config.toml
num_key_value_heads = 6
norm = "rmsnorm"
norm_place = "pre"
positions = "rope"
qk_norm = true
attn_scale = 0.381
parallel_block = false
decay_fraction = 0.564
final_lr_fraction = 0.0
max_seq_len = 1024
dataset = "wikipedia_en"
MLP neurons of a small language model. Each row is named by its layer, matrix (up: input weights) and neuron, and shows model dimensions 32-127. Each number is 50 + 10 x the weight over its row's rms, rounded and kept within 0 to 99.
Before each neuron's rows, "fires on" lists the tokens most often at its 100 highest values on Wikipedia text that the model never trained on.

fires on: "-", "–", " ", "."
L9.up603:23 31 53 26 55 46 56 47 59 60 57 29 49 62 72 34 50 48 61 46 74 66 54 43 52 51 57 51 58 58 24 47 34 46 56 53 50 54 50 44 49 52 37 34 53 42 45 53 52 55 57 54 50 53 45 67 50 49 46 42 42 45 82 26 50 47 30 32 53 57 51 58 58 38 60 59 42 51 44 54 43 48 50 53 58 67 31 32 38 33 54 55 41 49 51 62

fires on: "o", "e", " ", "ee", " st", " rec"
L8.up5:50 58 46 68 58 55 35 45 59 51 43 28 37 55 51 42 51 70 58 53 72 53 51 45 64 62 56 36 76 54 31 43 36 58 38 43 56 56 45 63 52 50 64 33 53 55 46 49 50 50 49 43 34 35 47 53 38 69 30 60 49 36 52 46 31 49 42 60 38 43 62 57 62 34 28 54 49 63 45 59 53 54 47 56 67 51 47 55 59 64 51 57 50 54 48 44

fires on: "-", "r", "ro", "ow"
L8.up263:45 35 64 47 54 55 44 70 56 51 50 51 39 51 63 42 66 58 37 57 42 42 68 57 37 73 49 48 56 47 57 43 54 61 27 41 58 40 57 60 55 44 48 63 56 41 46 67 76 50 40 45 49 46 60 51 41 45 52 36 35 55 51 32 43 53 39 48 37 50 33 42 45 50 60 49 62 61 45 50 54 45 60 45 50 35 45 48 35 27 63 39 48 39 51 43

fires on: " ", "19", " in", "A", "ub", "-"
L7.up266:47 41 56 45 49 74 51 53 62 31 49 47 44 37 46 39 34 55 50 44 52 48 52 50 59 64 29 57 60 53 43 55 52 29 42 46 41 44 55 44 43 63 57 50 66 51 71 58 60 36 33 62 49 35 53 44 49 60 66 54 25 60 66 46 51 48 36 57 37 57 38 48 44 49 49 60 56 56 37 47 54 64 47 59 61 54 51 56 58 52 54 45 47 52 44 47

fires on: "or", "at", "et", "it", "og", "ib"
L8.up685:51 59 57 45 48 52 59 73 34 45 58 49 41 44 52 47 54 46 54 65 59 50 75 23 66 71 50 61 66 55 32 53 37 38 42 50 37 47 41 67 46 53 51 46 54 57 49 42 56 52 45 62 48 44 52 55 33 59 30 58 48 52 64 47 29 56 57 50 29 42 52 58 52 49 61 46 53 58 39 53 25 41 55 62 50 68 48 50 49 46 55 55 51 62 63 35

fires on: "ist", "S", "um", "if", "ack", "es"
L6.up363:37 36 47 43 51 61 47 54 56 58 50 37 47 32 51 37 54 62 49 53 68 64 53 50 59 55 63 37 67 41 69 47 52 48 39 62 53 47 60 56 45 58 47 30 43 40 39 45 64 39 56 51 40 50 55 61 42 77 31 45 52 45 49 49 50 46 32 48 56 31 56 63 55 42 55 43 62 66 59 70 58 44 54 67 67 51 41 39 56 39 32 46 46 64 39 63

fires on: "e", " other", "ly", "o", "ward", "ide"
L6.up317:53 52 62 39 50 46 53 65 30 57 51 31 65 32 51 58 45 46 55 57 51 73 43 45 39 66 43 37 71 49 51 35 65 51 53 53 52 40 35 32 41 56 50 54 47 53 61 57 44 51 48 58 40 48 56 53 61 51 43 55 60 57 52 32 42 44 41 55 28 37 44 41 68 40 61 61 57 64 42 48 34 51 46 53 72 32 43 61 33 57 52 48 40 44 45 61

fires on: "-", "/", "–"
L7.up449:43 28 62 52 47 47 44 56 41 39 70 42 52 23 83 48 57 51 52 58 53 56 55 53 41 57 39 34 56 50 51 48 50 54 59 40 51 48 34 51 28 51 42 56 55 50 54 65 78 46 41 56 45 40 63 45 48 62 44 35 29 43 46 34 43 58 52 55 54 47 44 50 45 63 52 44 58 69 40 58 40 54 60 50 49 36 30 37 49 48 43 57 49 43 55 42

fires on: "es", "o", "us", "s", "ce", "ock"
L8.up637:53 57 52 44 60 58 58 64 67 41 55 48 62 56 72 41 50 51 52 48 48 52 72 44 49 54 52 67 59 52 37 50 39 55 58 59 44 48 38 52 56 48 62 51 32 41 51 54 68 50 49 58 53 43 49 72 58 58 45 33 53 42 68 49 53 48 38 50 38 59 57 54 30 55 64 39 52 46 52 59 31 57 70 59 56 61 40 46 65 41 48 48 30 49 50 39

fires on: "n", "ell", "iv", " s", "x", "ail"
L6.up494:19 41 54 57 43 58 36 46 50 44 46 22 53 50 62 27 66 64 52 62 47 52 64 37 41 43 44 32 50 59 58 56 50 51 25 60 53 50 48 57 46 71 44 40 55 51 43 52 56 48 47 40 48 30 52 54 48 42 45 34 56 50 60 50 52 62 40 28 49 40 53 46 49 49 62 66 60 54 46 68 53 40 47 60 52 61 37 41 39 42 44 34 54 59 35 51

fires on: "a", "d", "al", "or", "l"
L8.up97:39 37 57 45 48 58 42 54 61 58 32 52 58 49 60 33 54 59 42 44 38 42 50 41 54 57 64 39 60 49 57 57 57 40 48 42 43 56 47 56 40 54 51 59 47 38 42 41 39 36 44 38 43 58 70 51 36 60 52 53 55 53 55 45 44 50 29 37 32 54 60 55 42 53 38 31 65 62 58 49 43 42 36 55 43 62 48 38 56 31 42 47 62 62 48 55

fires on: "ed", "b", "o", "m", "ry", "a"
L7.up663:40 32 47 49 46 50 53 50 33 38 58 46 46 21 63 46 35 58 38 38 65 62 50 47 65 59 53 60 60 48 49 66 51 53 73 58 38 58 54 60 35 50 43 59 71 63 45 55 60 31 57 49 54 42 65 50 48 69 47 61 47 47 59 49 39 69 51 63 51 32 51 65 64 45 58 38 53 42 51 65 46 60 55 42 79 64 41 57 50 53 50 50 50 45 32 53

fires on: "n", "ad", "x", "s", "ff"
L9.up629:45 64 63 54 46 51 28 45 48 57 63 45 49 42 50 46 59 48 37 49 52 57 61 36 44 50 34 52 41 43 44 63 52 54 41 51 53 31 49 42 56 68 49 50 55 66 51 42 46 57 46 59 40 28 67 45 50 44 59 49 54 36 52 67 57 51 52 49 28 37 43 38 41 41 59 41 52 46 50 67 39 38 61 48 50 57 33 43 58 37 55 44 40 46 33 34

fires on: "ic", "ar", "r", "is", "c", "im"
L9.up282:26 51 52 45 55 58 53 52 62 49 49 51 33 43 32 40 55 64 50 51 58 56 58 46 47 54 57 59 47 70 51 66 43 63 52 67 44 25 39 49 38 39 65 58 44 43 70 47 66 48 55 55 64 62 72 45 36 54 54 55 49 36 59 37 37 46 51 44 46 54 36 33 40 48 45 30 63 36 42 61 56 67 63 45 57 50 36 44 55 47 54 38 41 60 43 71

fires on: "ec", "gh", "at", "S", "ens"
L4.up587:48 40 56 54 41 63 30 62 68 49 59 40 38 38 58 41 55 52 56 37 42 50 46 44 44 52 51 53 62 42 40 39 32 58 51 57 60 39 59 57 54 55 49 45 46 64 39 60 54 55 44 55 39 48 65 47 62 49 51 34 54 50 58 49 52 49 40 35 47 52 69 60 52 31 51 67 45 65 49 73 36 42 51 40 54 34 48 40 40 45 37 53 49 47 52 48

fires on: "am", "at", "l", "em", "ig", "ri"
L8.up476:44 37 50 51 51 46 47 38 60 46 58 51 59 58 47 57 58 56 49 53 36 51 62 56 53 64 46 69 59 38 65 55 48 53 62 65 53 51 50 57 40 41 52 40 66 57 44 62 63 37 46 47 34 57 75 32 59 42 49 59 42 45 57 47 37 42 17 54 34 32 52 49 41 22 62 41 71 47 36 54 64 54 46 45 52 55 49 40 31 45 45 41 36 37 28 54

fires on: "t", "l", "v", "w", "it"
L9.up169:48 35 62 66 55 60 53 52 45 48 55 57 63 59 39 39 44 63 48 52 86 51 53 49 52 57 49 49 50 39 64 44 33 67 50 44 39 46 48 67 52 51 52 44 59 57 78 73 52 46 63 39 47 42 59 49 48 52 40 64 58 43 58 51 54 39 59 59 49 45 55 45 56 45 56 36 68 66 41 51 57 38 53 59 46 44 58 41 59 47 39 52 42 58 29 50

fires on: " (", " in", " ", "o"
L6.up709:42 42 45 58 58 72 47 47 54 34 41 32 39 58 53 48 42 54 48 39 38 63 72 53 52 56 47 38 57 61 47 48 43 50 61 43 51 40 58 45 58 69 74 44 38 49 55 48 54 40 51 50 33 48 47 69 41 54 47 45 42 43 64 38 46 40 37 57 43 48 42 45 62 49 53 54 46 51 55 43 62 63 48 41 79 61 50 44 70 47 44 47 38 50 46 35

fires on: "est", " St", "ort", "t", "ion", "ent"
L8.up632:60 47 41 42 41 59 55 41 61 39 72 37 55 43 61 45 47 50 55 52 65 57 51 46 51 66 41 45 52 35 60 61 49 59 44 53 26 34 35 65 54 67 45 39 56 53 60 59 51 53 58 62 49 56 52 44 43 47 29 56 36 43 46 57 46 58 61 43 34 39 62 55 51 58 56 40 47 58 32 55 40 55 53 44 48 47 38 43 49 40 40 30 41 52 29 51

fires on: "ly", "is", "iz", "o", "m", "ine"
L8.up639:32 48 38 62 60 55 62 46 51 43 53 30 51 26 55 42 45 57 48 48 57 60 39 44 48 47 49 62 66 50 45 51 48 53 67 43 56 43 30 33 26 42 34 51 49 62 42 68 60 51 40 47 40 59 60 37 46 51 35 55 60 57 53 43 50 48 49 60 32 22 52 49 64 55 39 43 52 60 25 53 58 53 43 65 76 51 40 48 42 56 55 39 40 58 53 55

fires on: "u", "t", "it", "um"
L9.up238:47 33 59 54 57 56 61 57 43 42 46 51 59 54 46 54 62 79 36 66 59 67 74 46 36 47 50 41 64 45 57 41 26 60 55 45 32 49 54 84 50 75 39 57 63 42 51 50 55 42 58 56 65 44 34 56 49 59 34 52 60 46 54 27 51 50 53 57 51 28 59 62 65 57 56 53 52 67 52 65 39 40 47 46 45 61 61 44 61 64 54 44 53 55 47 56

fires on: "port", "or", "inal", "v", "st"
L8.up10:61 54 32 45 42 56 39 43 60 45 53 61 50 60 67 38 54 49 28 38 58 50 59 47 62 65 56 49 42 60 54 53 50 56 63 55 43 32 43 55 47 56 55 62 52 50 59 59 75 43 53 49 55 55 53 41 51 49 48 53 53 45 69 56 55 47 41 51 41 40 62 59 61 51 41 23 45 57 50 58 29 34 67 53 39 49 57 27 39 61 41 57 52 50 54 76

fires on: "'s", "an", "al", "ain", "ill", "ant"
L7.up373:41 35 54 47 54 62 62 58 70 47 42 58 51 59 66 53 60 59 49 46 64 39 54 43 59 50 50 46 47 47 43 48 54 47 35 60 39 54 45 52 54 46 77 57 57 52 81 34 43 52 54 58 56 59 47 43 45 61 49 30 59 62 54 49 42 35 44 49 44 49 61 78 34 44 67 46 57 41 55 62 44 34 73 67 40 39 45 37 39 29 54 57 31 54 31 45

fires on: " ", "|", " the"
L7.up579:48 58 40 42 58 63 53 47 50 42 56 45 54 31 41 45 46 69 47 75 51 58 47 20 45 50 50 57 44 45 47 56 46 61 42 58 63 39 51 39 38 54 41 39 66 63 58 49 56 41 43 60 48 48 65 38 59 54 43 32 49 74 54 51 54 38 33 54 34 43 48 57 68 56 52 63 46 51 55 55 49 57 57 51 57 61 44 39 50 29 55 46 46 27 46 64

fires on: "re", "ul", "ear", "i", "in"
L6.up200:49 55 27 46 52 54 53 61 59 55 40 42 51 41 46 38 47 37 53 56 57 50 66 53 46 64 58 27 52 57 59 40 47 48 35 66 65 40 31 47 53 50 52 44 73 54 44 68 62 47 51 49 48 57 55 65 51 61 67 50 46 69 55 54 30 62 42 57 43 63 55 43 47 42 61 54 45 47 43 51 41 68 52 77 70 48 44 43 53 46 40 55 33 52 48 47

fires on: "p", "ot", "ri", "f", "em", "es"
L4.up572:65 36 50 56 58 44 60 46 74 53 54 53 62 43 44 53 37 53 35 60 61 72 50 31 52 39 43 53 57 60 53 55 41 51 59 52 45 62 41 57 47 39 46 55 62 53 67 54 67 47 53 62 69 39 33 49 48 28 46 57 55 36 61 52 33 58 55 58 40 46 47 42 51 46 62 58 41 65 45 49 55 61 59 39 53 50 34 53 62 48 49 50 38 49 49 52

fires on: "ib", "ar", "aw", "ah", "oy", "am"
L8.up427:50 34 45 49 57 49 52 69 49 41 63 30 32 41 65 50 62 63 57 45 58 46 58 41 67 51 51 50 51 68 56 36 61 44 61 44 56 54 48 47 50 46 49 48 63 66 58 52 66 49 38 56 50 59 47 33 35 52 61 60 51 58 82 53 53 64 39 54 40 32 60 43 55 18 48 53 61 60 46 55 42 39 50 47 57 53 23 44 64 66 54 58 43 45 40 52

fires on: "it", "t", "or"
L7.up204:48 46 63 31 44 78 45 68 60 52 55 55 53 46 59 44 44 51 55 47 62 49 66 44 46 66 57 61 46 36 43 53 35 45 48 68 47 47 41 56 53 50 56 49 53 51 63 42 59 47 76 37 43 42 44 60 45 48 47 37 43 42 58 55 43 54 52 63 49 51 46 56 57 50 44 36 36 65 33 53 35 35 66 64 58 66 37 48 40 33 42 48 51 45 58 40

fires on: "es", "ral", "r", "-", "us", "ers"
L8.up749:47 58 68 42 47 50 35 57 65 30 52 35 40 48 53 32 42 39 53 57 56 57 56 42 47 51 55 56 45 52 46 35 39 46 41 46 39 30 45 46 40 45 43 47 41 41 58 46 64 67 41 57 52 65 51 55 47 50 59 63 34 35 64 45 60 62 49 65 49 54 40 51 37 62 73 48 67 47 39 51 32 57 82 44 68 35 27 36 37 37 57 55 54 59 51 47

fires on: "9", "0", "4", "7", "8", "6"
L4.up456:40 58 49 74 38 53 41 51 59 42 40 36 49 55 68 49 55 65 53 69 59 54 57 60 46 48 37 41 63 48 44 32 36 44 53 71 51 66 34 51 46 62 62 52 51 51 48 69 54 52 69 44 36 55 62 34 35 46 47 47 53 35 52 38 34 34 46 53 41 48 46 60 53 22 37 43 44 58 49 54 54 48 41 57 62 43 59 53 55 38 44 49 40 32 53 60

fires on: " in", ",", " ", " the", "-", " of"
L8.up68:37 54 45 49 40 56 60 45 58 31 45 52 58 61 60 58 44 60 60 67 52 65 55 48 47 67 41 54 42 48 39 34 39 61 51 63 54 52 48 33 52 59 46 33 58 67 46 49 48 60 51 57 25 44 61 54 52 51 47 43 50 37 56 37 59 53 42 58 37 47 56 64 63 56 62 57 53 50 50 51 50 58 59 69 59 53 34 35 45 40 52 63 40 45 55 58

fires on: ".", "==", ".\n\n", "|", "-"
L7.up482:46 59 47 36 48 49 57 47 70 51 39 35 59 36 60 48 37 74 42 61 57 48 52 38 40 56 57 39 40 42 26 42 49 52 56 54 65 48 45 40 34 53 38 40 49 64 52 63 58 49 49 52 57 51 57 46 45 44 41 40 54 60 51 56 62 43 49 38 37 26 54 61 61 55 64 61 39 57 48 68 51 51 66 51 45 59 52 55 46 58 59 46 45 31 35 77

fires on: " P", " K", " M", " Cl"
L8.up266:46 53 57 45 20 56 56 61 52 68 44 46 65 50 53 30 50 44 63 48 44 42 64 27 40 49 55 53 59 56 27 52 53 38 54 46 48 46 46 58 43 46 54 41 61 49 48 48 47 36 38 54 45 63 57 55 34 46 32 54 50 54 57 32 33 38 57 53 31 36 62 55 53 39 56 42 57 56 45 56 45 60 47 63 60 54 54 51 58 47 42 37 47 52 61 53

fires on: " P", "ab", " Cl", "ep", "m"
L9.up424:51 44 65 43 31 55 67 71 57 52 45 36 56 61 39 59 47 62 59 62 52 45 66 32 48 56 49 42 55 42 45 48 56 42 55 42 36 41 29 71 42 54 53 59 77 53 76 31 55 47 45 51 37 68 71 46 31 63 58 58 48 47 60 40 47 44 47 58 44 43 37 60 49 47 36 45 63 51 52 56 41 72 60 50 43 53 38 54 64 44 58 39 60 68 59 50

fires on: " St", "t", "st", "d", "th"
L9.up481:65 44 45 55 38 43 50 56 62 47 53 41 58 52 68 23 35 48 47 44 73 59 58 38 44 47 71 62 45 36 51 52 59 54 48 61 48 41 47 56 48 61 59 42 59 44 56 42 52 54 54 43 45 59 51 50 46 62 52 65 61 51 52 44 32 51 65 54 40 53 46 67 60 56 49 34 37 55 33 72 32 53 48 43 61 53 34 38 59 36 61 42 37 33 40 48

fires on: "y", "u", "'", "ch", "v", "s"
L9.up569:65 44 53 59 45 51 43 58 53 62 48 44 55 42 54 37 76 66 47 64 68 50 55 45 45 50 33 46 60 52 36 38 41 68 61 34 29 63 35 52 47 56 47 52 39 61 58 59 54 58 62 59 44 49 46 45 45 44 29 27 53 34 57 61 51 25 40 56 53 55 52 42 49 48 47 39 45 69 58 63 33 59 62 36 50 48 49 53 42 56 42 35 29 49 44 46

fires on: "en", "rom", "ro", "ri", "an", "o"
L6.up503:60 39 53 65 63 48 51 57 53 44 42 46 65 37 58 47 42 44 49 59 38 61 53 52 60 54 27 55 55 59 46 47 52 45 32 49 58 56 28 53 53 62 47 43 51 46 71 41 47 37 63 50 44 42 42 68 60 52 45 55 54 46 57 56 57 45 38 62 35 53 56 48 43 49 59 51 59 50 45 53 54 68 41 50 64 53 39 47 39 36 29 45 35 50 46 63

fires on: "ain", "al", "ated", "age", "od", "or"
L6.up7:53 19 48 47 49 51 55 55 60 45 61 59 70 45 55 44 60 66 30 54 57 59 45 48 42 54 46 46 51 46 44 57 56 47 47 68 27 57 41 65 50 47 52 41 53 49 49 44 57 50 59 46 51 52 51 42 54 52 53 28 61 51 51 62 40 49 50 53 46 50 50 60 36 39 62 33 55 45 30 83 52 45 66 75 59 59 44 49 41 37 51 47 46 51 54 55

fires on: "s", "e", "is", "us", "m"
L6.up379:39 43 57 73 46 67 43 45 55 48 50 40 44 44 37 42 35 45 47 49 83 43 45 40 67 64 41 60 58 45 57 46 64 46 47 43 51 54 50 66 45 58 48 47 54 63 63 62 60 51 34 55 37 59 69 41 46 53 39 55 56 53 49 37 50 60 50 49 36 36 46 42 53 50 35 26 68 43 38 40 64 68 40 53 75 49 47 54 43 36 45 44 39 40 50 67

fires on: "g", "ad", "n", "–", "it", "old"
L6.up339:57 43 51 36 47 70 25 43 55 56 57 41 58 57 60 40 52 43 61 44 59 65 48 52 44 50 33 30 76 46 43 47 21 56 53 67 63 59 25 51 59 55 50 37 55 62 36 65 60 44 62 47 57 28 32 53 54 32 54 48 59 47 59 56 58 44 43 39 61 38 47 65 60 40 67 66 45 69 27 55 51 39 43 63 52 60 38 36 58 52 33 64 48 42 39 41

fires on: "as", "r", "our", "in", "is"
L7.up256:49 54 72 50 47 55 37 60 56 61 65 53 43 54 57 44 54 52 64 51 67 45 61 37 49 67 54 49 56 53 40 49 38 47 47 30 37 47 48 51 47 65 49 64 47 54 67 43 45 54 48 65 51 60 44 33 35 43 59 42 48 62 49 44 51 42 51 44 40 41 48 54 46 52 51 67 66 50 48 63 36 40 76 49 59 43 46 47 42 48 50 51 48 56 43 34

fires on: "r", "h", "l", "e", "oll", "w"
L7.up565:39 61 57 58 47 81 49 49 45 64 46 51 69 38 58 44 60 55 45 47 63 45 60 36 35 59 51 44 57 52 37 51 56 54 51 51 54 39 37 50 45 44 45 39 54 63 60 51 49 61 49 48 31 57 61 51 28 64 37 40 52 49 64 42 41 19 38 56 56 36 48 48 39 45 51 52 70 52 42 57 49 39 70 46 52 60 59 44 40 41 41 59 54 47 61 58

fires on: "ar", "e", "od", "ib"
L4.up502:50 46 60 52 45 45 52 72 47 50 52 53 33 53 72 38 55 50 49 57 59 50 59 35 58 63 51 52 53 63 46 52 53 43 62 50 55 48 50 58 52 55 35 37 79 69 49 45 49 46 42 56 50 48 47 36 37 56 59 60 39 58 59 53 52 51 47 47 21 45 57 51 59 41 51 52 72 47 59 45 44 45 46 57 58 36 52 52 58 61 52 43 33 48 51 54

fires on: "and", "ian", "it", "on", " the", "at"
L6.up432:53 45 49 46 37 55 29 61 53 40 48 47 38 41 52 44 62 41 58 37 44 48 68 44 51 70 48 61 59 55 57 55 35 41 33 46 49 35 53 53 59 48 59 57 50 56 49 50 52 46 42 59 43 52 61 30 51 55 45 42 61 54 54 49 58 50 52 34 44 48 38 60 57 48 48 61 48 68 49 42 44 53 41 41 47 43 33 47 55 41 46 49 52 41 18 39

fires on: "s", "S", "es", "ing"
L4.up576:46 53 48 55 39 69 43 54 54 44 29 43 60 51 52 34 50 58 45 40 49 73 52 41 60 56 38 49 62 38 65 42 57 61 48 67 63 50 55 49 37 46 61 37 59 60 46 50 46 41 62 45 37 51 62 49 54 61 52 40 39 60 52 41 51 45 17 41 44 50 67 35 42 62 46 34 56 43 57 61 51 49 56 55 54 56 41 33 40 48 30 46 50 59 57 47

fires on: " c", " l", " r", " cont", " m"
L8.up391:58 31 46 44 35 50 54 64 51 57 45 50 48 61 55 52 38 44 48 69 50 52 60 51 36 42 41 53 50 63 61 48 60 53 53 51 37 35 20 36 40 64 60 48 49 49 63 43 53 41 58 53 41 29 43 45 46 55 36 53 44 66 66 40 49 44 53 38 44 50 65 64 71 37 61 47 63 56 56 56 53 46 59 46 68 33 42 59 47 52 52 47 52 47 50 51

fires on: "it", "at", "ot", "p", "al"
L8.up648:54 69 49 54 61 48 51 60 47 45 46 42 57 51 41 48 55 55 40 60 79 68 65 31 55 54 42 42 57 46 52 52 41 48 41 56 46 36 33 65 49 44 42 44 46 63 49 68 57 58 64 68 61 47 47 43 48 48 49 68 71 63 49 63 42 55 43 58 39 15 51 57 61 43 50 39 64 46 53 63 34 54 58 58 51 66 45 27 44 56 59 51 54 47 51 51

fires on: " he", " also", " o", " m", " l", " s"
L8.up120:56 37 50 40 46 50 33 49 39 67 63 41 51 36 50 42 58 48 64 64 52 64 41 55 44 61 61 39 52 58 63 48 67 36 43 67 29 49 41 55 40 57 59 51 80 52 54 38 70 52 42 48 38 40 41 43 51 43 44 56 56 68 54 58 53 40 53 43 53 49 58 48 64 31 55 54 65 49 53 51 51 44 54 51 54 46 42 50 34 37 59 44 37 54 59 44

fires on: "3", "2", "4", "5", "1", "8"
L9.up393:59 44 47 58 44 60 43 45 56 33 59 18 46 52 53 48 46 75 48 67 41 54 55 40 83 58 53 38 68 43 50 39 53 56 46 66 35 61 37 63 40 62 48 69 58 52 54 66 46 62 63 47 57 37 50 56 44 56 37 65 50 48 52 47 46 47 52 48 33 51 55 47 30 39 54 50 49 52 56 52 43 39 50 52 67 42 44 45 57 47 59 43 42 50 57 40

fires on: "el", "ter", "in", "id", "ell"
L4.up210:46 62 45 57 49 50 43 56 60 49 57 46 55 40 53 33 61 47 54 53 60 61 52 52 50 59 32 55 77 48 58 61 51 45 49 52 46 56 33 44 55 48 76 47 51 71 65 68 62 60 41 63 51 65 63 57 35 49 48 60 62 67 52 52 56 55 56 65 37 37 44 45 47 43 51 59 64 52 27 48 53 69 52 82 53 50 46 39 54 37 44 47 46 51 37 50

fires on: "ad", "at", "an"
L4.up322:52 44 50 44 43 65 38 61 53 34 52 60 48 61 54 48 61 48 52 46 48 56 66 51 39 49 46 67 68 48 53 36 28 54 50 51 60 38 39 57 46 47 58 39 61 74 59 64 47 46 45 42 49 58 62 52 43 55 52 41 69 40 73 58 52 50 50 32 45 46 56 55 64 47 62 52 39 64 53 46 47 38 44 51 45 47 44 39 60 40 23 56 42 46 40 38

fires on: "p", "d", "l", "e", "t", "el"
L9.up281:30 62 55 43 55 51 50 64 47 58 37 56 63 54 56 42 62 56 35 48 42 52 65 34 40 69 52 47 51 46 44 64 67 39 47 48 62 32 46 52 51 38 38 49 40 47 64 59 53 46 50 48 49 57 51 50 31 56 37 63 57 53 70 44 51 39 57 52 40 41 46 50 39 33 48 49 56 33 39 44 38 49 44 65 44 44 55 46 66 32 38 27 49 30 59 52

fires on: " W", "s", "w", "W", "y"
L9.up36:62 37 47 50 47 51 42 54 49 49 57 44 49 41 41 39 53 53 47 48 48 71 55 41 42 54 45 36 63 44 52 46 59 50 66 44 32 47 41 44 42 74 40 53 50 51 75 64 58 48 53 53 34 46 60 48 50 40 44 47 45 61 54 56 47 22 43 38 55 44 52 58 60 49 42 46 60 64 69 51 45 37 57 41 62 49 40 49 66 66 51 43 49 40 63 47

fires on: "v", "est", "ig", "P", "inal", "at"
L8.up260:35 51 44 36 43 50 45 50 61 48 45 60 45 46 59 39 61 61 39 38 45 51 60 51 54 74 43 63 49 53 50 61 50 52 54 54 46 37 45 71 41 41 45 62 53 65 41 60 71 38 58 59 52 29 51 33 46 59 45 60 47 36 57 53 32 53 43 47 37 49 61 61 36 27 34 40 44 45 41 59 51 58 46 40 45 42 52 43 56 53 23 46 41 51 56 54

fires on: "ar", "im", "r", "f"
L8.up484:47 49 77 50 55 67 49 67 49 61 73 60 55 52 46 50 49 73 55 62 53 48 69 34 38 47 61 48 46 47 49 63 43 62 49 41 38 42 22 49 43 44 38 43 46 48 79 56 67 46 64 42 51 48 66 30 38 41 59 56 44 50 50 36 49 40 65 59 36 31 50 47 39 58 54 49 62 57 50 62 50 57 54 37 50 36 36 56 59 57 50 42 43 53 51 48

fires on: " ", "ar", "ly", "ack", "al", " re"
L8.up392:56 51 52 41 53 57 65 56 58 55 67 56 39 39 39 53 51 67 56 59 59 63 43 29 65 65 52 47 54 51 61 51 53 63 44 55 54 33 57 44 53 53 38 50 59 62 61 63 55 48 47 48 53 40 58 55 28 66 40 62 38 54 48 23 43 44 41 69 45 54 27 60 53 43 58 44 58 56 67 71 49 69 63 53 57 51 68 46 61 51 55 40 29 34 47 76

fires on: "op", "rom", "ain", "est", "over", "an"
L7.up315:46 45 53 42 49 50 49 50 57 34 49 49 62 42 42 44 49 59 58 43 26 60 41 50 52 66 29 41 49 62 49 53 55 40 54 44 51 56 20 47 42 61 47 57 51 40 48 45 48 24 48 46 45 41 40 62 58 59 59 45 66 48 57 47 53 51 48 41 35 52 56 54 41 26 49 63 42 63 38 76 51 54 43 50 54 48 46 47 42 58 25 51 30 56 50 42

fires on: "b", "f", "p", "ab"
L7.up335:51 47 73 33 43 67 63 59 60 44 68 55 46 39 55 33 36 63 58 58 66 58 52 43 45 60 25 57 69 41 44 50 35 55 49 48 45 59 55 71 37 31 59 43 66 66 71 50 54 48 54 62 48 46 57 53 31 55 38 62 53 44 64 52 41 48 44 62 46 54 40 41 53 58 56 52 46 61 36 53 44 59 46 41 36 37 50 50 58 50 50 50 48 32 43 56

fires on: "I", "ion", "0", "5", "4"
L4.up172:42 44 38 57 56 61 49 50 42 41 65 47 47 52 61 27 59 61 49 63 43 56 46 58 44 46 48 50 70 39 41 34 42 61 65 50 25 75 41 55 36 45 42 38 63 50 43 48 75 53 65 38 57 61 29 51 55 51 67 60 58 46 70 42 26 28 50 45 36 49 56 56 46 26 53 57 55 55 41 54 57 56 59 54 66 64 50 57 66 46 48 57 44 41 46 45